python train.py --n_head=4 --d_mlp=1536 --norm="layernorm" --norm_eps=1e-05 --attn_scale=0.102 --bias="all" --init_std_qkv=0.0184 --init_std_o=0.00375 --lr=0.00103 --weight_decay=0.078 --lr_head=0.00963 --grad_clip=0.5 --warmup_steps=243
MLP neurons of a small language model. Each row is named by its layer, matrix (down: output weights) and neuron, and shows model dimensions 224-351. Each number is 500 + 40 x the weight over its row's rms, rounded and kept within 0 to 999. Numbers have three digits each.
After each neuron's rows, "fires before" lists the tokens most often just after its 100 highest values on Wikipedia text that the model never trained on. A number after a token or word is its count.

L8.down770:435468503447507497485473453458540564452510496442560549571406497491473461493550421459582490492638499440520546427531571548523468403473479502468484452491498536485540500531519534462475511507510501503451516491526513547489491484466557511545427461457510524511436484459524471640535516481509533507489382452584570507502553478490453513515464518503491526548472466477460475518505508488510551535479
fires before: "le" 15, "et" 10, "an" 9, "ar" 7, "os" 6, "ed" 6

L5.down426:487498490455470462466522517516540479502482523560514539520511592480564497509475515553201508474504489468522532470490527499474547560564533464485516511515540490451516491510471497526506538512438524502515472494443472425514512508501508519575495487510591488536502487520526532523463519515495499515519740447490467494595473488450471501518486527529524571507510477524482518511499520511561470545491
fires before: "==" 36, "The" 9, "In" 8, "H" 7, "W" 4, "A" 4

L2.down600:505499436458489554459502420490509442543489509502485484530419463537521545531519469506595544531522494492539492485492487517573500488519484567587593396480430461489551512448464472457556420521515544486532490491509512511500517522491519480437521476437496467499524507476442468523533539506519486440467542507460484537498477375425486553497576498554502539531514599503494481550523458462450519458516
fires before: "te" 11, "le" 11, "na" 9, "o" 8, "li" 6, "la" 6

L2.down981:486517509472509494463509549566567509546563549474534498547448402503559494599575454487491545520546538485461447561546553539513551491520571537513420542555532485536546543496505502518509433522474440489598458545501517445514477433476521455444448469546504501449477497507453520477476483516518439488518510503543491497464488523511453522572490546581501469477522593460541518478461469504462454514487
fires before: "S" 20, "n" 13, "ber" 10, " States" 6, "ttle" 5, " (" 4

L2.down1529:503576554540525461508503508465498495466432576479431476535524464544484497447474520490581499482488483457436469447541492523502566498477463546509482573405449472558476538567506466461444500522476564528473545482486509409534537553557505526534533558499498477462431472486477557518518513585563519448493461461574531471536548580484493464540481399529520450466481516501505523442528507467600469483512
fires before: "ed" 25, " by" 24, "H" 4

L6.down942:443457506464497481551469450490440553517557464516552450504466534494516460457417482524551474500563487554504565548489456392478454467478494536487513462469460445471535518545456574454514439427575539529440540524443415560473540496481434428486503537516513509530507402498480479503486561512536532514551496523425497539520490489481479508461447441498486559487525502460493519503516485483450498573491
fires before: "mp" 16, "an" 12, "o" 8, "pe" 8, "or" 6, "il" 5

L2.down614:528517461495454422463479545385566481468494467482563474508549511519449457505539445503578528568476492514580501499497465490525464573461483537486451554513435558554430564615487510441507478455498527545510491479487397478450520422452508440448515532460526491495482487446510513585496502558559555497455504494497447497433502464483505502492483539491497503542482418526521535545535552500403569499465
fires before: "er" 27, "ral" 20, "ri" 5, "fin" 5, "ent" 4

L8.down58:545485572541446463591484567523515453469521493591467432482446438594536508507506547491577484452445521520514538517514522510457446527437542507515468452501441494545517492508448548512558538442519524499553556501536481502449491463515548467466506496526481575463543473531428485557474524567499542495499460512560491461459551482488493518529552496589542492462476420499555478514450500515476473525501
fires before: "d" 22, "ent" 16, "t" 10, "ence" 8, "tion" 6, "v" 6